From a checkpoint of a small transformer trained on Wikipedia: 6 heads of 128, vocabulary 8192.
MLP neurons of a small language model. Each row is named by its layer, matrix (gate and up: input weights; down: output weights) and neuron, and shows model dimensions 224-319. Each number is 128 + 32 x the weight over its row's rms, rounded and kept within 0 to 255. Numbers have three digits each. A neuron's up and down rows have the sign that makes its largest values positive.
Before each neuron's rows, "fires after" lists the tokens most often just before its 100 highest values on Wikipedia text that the model never trained on.

fires after: " the", " a", "|", "19"
L3.gate426:116117139117125122121093086127119123158104142159088171164209137115141117133156153134181134151174074169108141141136076153139133163174114154090085120150100119145083092106131144118127111165164114113067146127072121151156130141145111144165113130137143111079158188080100129147091108110147142145
L3.up426:141127121087179108154132173166113173161080144056105109158155126086146067140177139134122122113159137139108137139092127160118147160148110126122085147152153137156110126107167094136135156142183155134140132138194116172100094127223157169080128201114129113198147167125149146166163112153133183119
L3.down426:119151126155151062110131069075145144112135125149143160094164137130189142105119110115146170114134104136119120194150162110065102175103124141098173188159102111173087125185124052101152129134101108160093127100068131136120156107134131140116140132143137115150094131110115093125180154167075172070

fires after: ".", " %", "-", "′", " |", "°"
L5.gate527:149206160178101168136130116090092103126138133126132140146183169136142137087143159153083118111090163172147080089126107087143135063106152134222153132199115126116139105112174153131129082084094108158142154173132124123155144145097117101144161062078131086110153191184077109079119119155113119137
L5.up527:146145136138097199112175155143129110117116084147120145165105132120177125164169110127147129065174119169050129222041133100216157100230095096105137135163104107154114150161188145130149150131172157110107152107083127093099134151145098124141086099121109154179100134105181039097139147177143147106
L5.down527:151153117142114131115137100105144121165139140133134122153113157094119147119153081106137161113165106123128127110119128096068091097147141153177088140115146128086129147116108106116126135179100137196151065136128116137089115083123209102151108179150162094149116143096085159170142117132096102134

fires after: ",", ".", "\n", "\n\n", " that", " of"
L5.gate1119:151150114173087104149115137071170156057097148137129095100118125160119116094178129103083104121124161097143148121120112103204157127147135110105077118113093131122133100150125143120118146173142135137110085148195120145100158031161124142181097096117133214184131155175096120142195135082164110150
L5.up1119:141160151137179205183096091128153175101140158104109101094158157105152093195106153087095065120123102118161122150143135113123118103137151145162112093133135077116061156117138135176121191164132109154124146119125159137119117148173116156160067139089176125113062094130129123126222188111163130179
L5.down1119:123119136126119101113083161127144165074144147092106119097090113200110172101136000163154139099117124150134157149141081074138161081140103128141096144112136135121149108121129121155148163165123139136158068117112127126117151019137135167195128145131120183188159157122138113134189154129167090150

fires after: " |", "–", "-", ";"
L3.gate147:114186131113163107060170164091115205129134144103167130116148154149130094131182109160204140126099106105094136148141124141154118135082132137176071150107118136129090096079082121148197120132151179135129157170125139100134169100157144112096142119156176115144205145115129180161093135074105150137
L3.up147:166154131133086124135135148151144159094192160119189094065101151134134152111128088144145102060085142083079175112148123189096160157102103187182118163099094116159134158095134143103152118064171123063121066177112167124130143069144111124111126103141091083125105179137202138044106118178122126119
L3.down147:151122161160101113172141119134111104160107125090122115190163091144206123162116108057053149118111079153176137123201091133150138086154138087111188102104123123173183188126158129179129096130102139179092129133099080082095054119091141135147143086110121170111064091129024122130137130163133116132

fires after: "\n\n", " \"", "\n", "-", " (", " by"
L3.gate755:098157088171030108104072101117126177081139022073112174115122122090160158141084128117128118148143124119154121133160117130189131139153104073163153154094145107158093091103090096162127124083154132138137138145166135160120138180117135173152088131129118104144116127146112148128053156140193138158
L3.up755:152151166110169141130111112088146146111087133134173114123093125093111103154191131123096172111106076127125163172131071146169134080119106136120084144090142130073069096196103148108214122115124094165131124142129112125130150118124097111093085107155111167100203102148088137142180128164108090162
L3.down755:148145097137044149148093104161112167156090096118110152100153104150172117141125102153138144146221094073130118148150100097105142088131118127086123125103201126142143132113164142140008089097160151128109123087153119141165126162065105154103125107121156109175052130203164093145047168126155105164

fires after: "\n", " had", " who"
L3.gate1207:125108126161148149156110141166155104187076135100078048108118124157110139188136132152185103175194145085095133104056136092136168105136171038070102115137185112114114088131102170128131110130077116112152107145173098165148171077112154096155112149170174093120130113105100116145159083100100174113
L3.up1207:160072115135166115180118077095142144051086107075141127104161131111097186165053148109118124159123100137122103244109139117120154115118141113125105149088115106167162137116110104140122140118126081127128217113102149113148168167148132154042074118124116137098136112128102145097068129152208143154
L3.down1207:122176116114102156117126130168138151161104122123129117056112152169090076107175105128194125152130113083146144098113154153121151176158166124086088121161137065082111118108089155116098088123086151121107073088138096099162135102136146114191091148141158133109120093073086088117079110087073104088

fires after: " the", " of", " with", " sexual", "omic"
L3.gate540:166187184090110153180149110109115162144058190130200122172150134084052088150140109074188112133183111108167117084141130158188104121099124099181151071158144137098095109099152164101176134157143088142122107098134123200153103144172113124116111093101140146155090128134103142154157142165133131146
L3.up540:138185118135143037144118080123120177095129113117134082208147148145146069075129133146121124135145134164143164080136107090089110108072082094100140087135124171168092110121153135104195113088113162106157175169109135104172179068126143123168116116157087172106109100119103068112135163074161171117
L3.down540:151120113103106201140128141152093137137109134128144107088093143114095150177160133069134149086163160143169080154118146179197101121138202126154157094149120137087112136130135114134094138152145079102069097082161063162110100190168132150060139135076168164162172124126107195148158130166131158129

fires after: "°", " /", "″", " on", "On", " On"
L5.gate4:134120116085135135087154112111159161100164166106115093146101085091130167090100157085111147136143108103115150155106116125116123178181085172084137088132139145093097179111087175132210064097170126191119087161167096144103112142143153200146156150139173112108113144130074145138095045123144161133
L5.up4:070151130196091079100111114167085134151122080117076133176141090145126101128087125105140028089110067136148153129115128085094165164143112155080058110121107106147086100116104123071121126076165108101116135156164125094136159140177109140167032131182133135124102082079091184146125136133133092115
L5.down4:146133096119171056134143125101073121152061140111135117111113151142116149099102139114154104128092153120122183148103143207128144171161148177157104172105093099066122077118136179092134104141141100107092130100102128115116149105153104182106134160125133210129157093132118069177147133109157179133

fires after: " |", ".", ";"
L5.gate890:140096140146118154117068081097173169118105137132139139159146119129124125145156141119128152102110129134113118156121087120179131119107100084070113146142130111123101126156146138153106130098097112172089158148114178103212199107147172121112109146103127088113140169110183073136145138092109109152
L5.up890:128093148144178165097139127121165163121100196171140117183109146122083105154182138168143133134136134102136091058142121101115148171117139153105134141141136197147152117191128159152151132111152137101168129096112099194165112067152157053126118131130103158128127138124150126116115092078114111105
L5.down890:110136050142141185141197147092140113187100111122123177104131151114170113127069112114114125108132069157116113196096087126199097072146155128171141123131120079105141101169117133143146104152213061124157193166108108133148156109150137118096094136108046115123063158154145159121156113113116128163

fires after: "\n", " /", " Re"
L3.gate374:151098168108113159101146118146103100115075172173131165082123107135097092143161140152151123077114156096099098158130141095123105151171078156111127108079088110142106106142046160102147155097147067143176140133073165214122135177084146104112154137185192154077123199139100087072117144138112142165
L3.up374:129134127092111137138075117127145138142105139141096122157142083148070143103126107104111163142175165126119091171186148114111100111126107183159157112079146128100124136174082093123144172155142061130166074107087120095146114136123128107109113067091120123123105154131105125094080158104152106182
L3.down374:116127145152177141183228132129101169077157139107157138100095097128144110122155118155134100135154117131113168077088159111133181145138155096130067205108072109121117092128106107140141127073141092148125145117109130173100130131149182134143151169202123139106221146115141131170134107112138185103

fires after: "-", "|", "–", " to", " until", "19"
L5.gate592:126112151108179096077143134137130133149134167105132102168109169076162144136162128072150088104115090140139107113113123099141129117120128217158103136094177131117104128139164115107101123157162108101147109122132125151100130154123086146122116167146117162162175151152100148134189118150172140089
L5.up592:107125135116105125107105129103116158121137091192136180155113107175102112128108132160126086165125171126093117123154159174077106151158115104128085161083127141117164120174144132134084132139103156108110190144089152095139114073106098178120107164129179112120152140140136095152102171136104126145
L5.down592:136152111156137114116177098141136117172149139077149115141147184102143097093158108126065121109151101072127087111174150167127129100149144176157161126117100164155161183127114119124255083137120142132105159141162167122118135118078155097145108162080051110130096142140145151148181114098119087108

fires after: ".", "-", " (", "\n\n"
L5.gate62:080164139126132125125132160104167152088106111115135115146150079065095156190135124158049200109132139145129137159119155135124090105172118143140120109092131115080114125183088167170116131112124100140089134162124096113132123142146134138109107140141097126117144101175159165101172168128149174070
L5.up62:098129147163164101100110134157109161097126157164164109153093135101096108070177150103147133181120095072085179176106134068174114104134107116089159134156136062133104104170097115095106102112163156122132207079142116107142148093160201117131153118131152163143067088116174178079115126189126169165
L5.down62:137156102084079127148120192090144152173100134022122123085115155063152115145118093140103102058148175097180127154079134151146098117138101106154119052092166145115144040091167128182148101098168126095091141123109131124144146119107148186101112157121084083140137176117136079104180151166110183115

fires after: " the", " The", "The", "ini"
L5.gate1078:110132143153091091133135107170084163115073124094140128187138120084125157148109151046129087174185169116126182108123144148126059121123132100099100113102212112146126097111092184132123111104120110138136137136113134142083175108171126125161113129147146095121148135188181152096145128103104113131
L5.up1078:145148077152075152161142104143187136099119170134177079093110164139137172119166115147167155188148115136134079133165167113131158103147147119136134110115125173127059121100101119186143107172141123128103185128144136101095175177130144090121127138125162154122174163169147120087141195106106087147
L5.down1078:155189127079098170127128135146151144112132060076162098137118127092198117120093108141094122089146160099103123102115127142099085129133133137148117109170142146089150177119103176155184105098150102107039115176129152099103115097179102110064130141150112145106156141084149134143114160100154110087

fires after: " the"
L3.gate1260:132204124114157159094150099182101078177122139128142037204169139114139138136100146063149129182163088159146127147127155206175174162130123142076068111162149068127091097137140164170170104151147180139134144190157151143142129190115124138115084087124129099089125182191141081097113170145118124096
L3.up1260:162129078090099109104101138158165162178165087125055088118054084050117152077117111168179123161117141145132157101114146120166086167075116109142118118169136107147171120088101084095165094177123124140101150173070120126144125153065106139089102114128119124123129124140157096127141110169145122120
L3.down1260:152126118161119147142128093179088144185057135137137098180112204132093188145169150141177135152148107098103121133122130121154112141164111136090138108153023157092087101178151126126115151134144097190087137172101156167131142116167125155080137118098091118081078125144172134056106111130118103121

fires after: "–", "-", " |", "40", "00"
L3.gate930:109179143075157082174108212094151098111125151121108150114154124136082140094105181141132128177117137152118103152122098117104152216166107126114185177216114156138114128100122158126129102101095122128179113061111106180138154117168149096139097112131071121115121092132115173144093138138104143172
L3.up930:196107119099139132120097170120155104132132120157137127125166115106134111060118142119170085097107151175113093096095154080142178157123098134127112125149151135144126139208099168071145133165128162064163126104096129122169137126175106144094199166086096145074118108150083095089121064185208121198
L3.down930:083161089190135137154151100101151196132115132143157072164140136126141107164141116092135199100111160093156150113134070127115072110118162097115099087138128109118095155086142138190083133160158098143094067125118167110099125158086105107158108149079196147166100182104162114126117120090158128097

fires after: " on", " |", "On", " On", "-"
L3.gate955:134120109119042129080103056149106109166168125110128060129146110129105141112116163115156142154101097166133101063135143096137165154179165147050136112159132128146135117082102115159156114084119087120138132213118059187095133153123120109085163126136116107104200098150090114133100105153145087193
L3.up955:192083128147115128113112113106114125197095121184142110182096177078147072074140101107159170078116173104143154106189111146122172115078109104139139155119140109145105124111092125125092102167139148127126134149124135116128122138134126197142125080138164144128135126120130128131123182093093081140
L3.down955:137196059140180160156149113082151140122117102158128165121171152121205106174134153095039131158156103182112153136144168110154125135170108118202109141115125155106109152135135053087179153122117147132114176098163114185109131055121165073114127161100149135155091153128125107115127140105132084078

fires after: "\n", "=", "-", "ara", "–"
L3.gate504:095104094139159103135098078115069101057095177140186101131079112105106111122127142073112186190129139108133117169172093145166115173141079098124147147152113148134136161152143115133121150166171131113144162152036110124055155074140148074115142174121102126095141124095124104110154103089089130159
L3.up504:134127157154148141154118102108088158056132122105176102072146067158067111144121105137092147181115205120152146090173152115100149146080132112103148110161149149213115125121152099102120124120079140080128087167155108098097137137107131113120120153148076154107131118100153125104143134175163107118
L3.down504:146131129128125170182131168125184173156193108140076140145130219147164172122140097106141076116221087126144112126105132141120122105157104129117172118082086101068108127127075111206150170146144117152120154069167147195187108134187128143160160078142162143118131142113151179154134106146125176135

fires after: ",", "°", " N", " on", " North", "–"
L5.gate617:116171131199104038075109119069158117096165127106116136102158127189096125051107149148163154080093157145139161160149201067140099147099122140155090124096131095093152120076110172111165127107148136169131180119136042165127163052125099169190159145121170096212117115159200182119080128134146143128
L5.up617:136166083122103110143115119127153118099136090137199124109141083147060098091149119129083072126101136192142087176130147124135174097139134123078162067140168134127149134163181165111142136105160149161109118122102099148102145061116170161124172122184161105132091136124109042117160142047070195097
L5.down617:061155127127067127132087147107114182180135178126122097094138137124161135148158141152133110093157070130141154071152117079136119118170146127155164155057137149148105123118125086120115115120128104119147146089160108144153069198126118092147130159145155147089114137061128123092151094095080076153

fires after: "-", ".", " Di"
L3.gate137:084130158188091067119130110156170153134097129106152099126151069146134158083211173136146134197092130167106170076119106089217140094069115158149124153114146085151111097055074132151140130069125112187152216160155090126102152060115109135168171123092160097145198116174062150116115144099087135105
L3.up137:146145136162080104102123066109139143139140063066152158107156172157134157129094147110152183114113131124110126125164155147112067135101167106109113151150162110124145126120088149110100145129137083181129204105151125149145156122130123100108157109104074151156206129076108174171119167150110109068
L3.down137:094106071105183159125152160131173160150133141155147100158065138105196109196145159124087062096127130121125153134097175128105139123218153157150158139100189163141144156133132145167113101108134150097171103146083132158140103154087110110187066151135075136177082147093144131085138130103132160151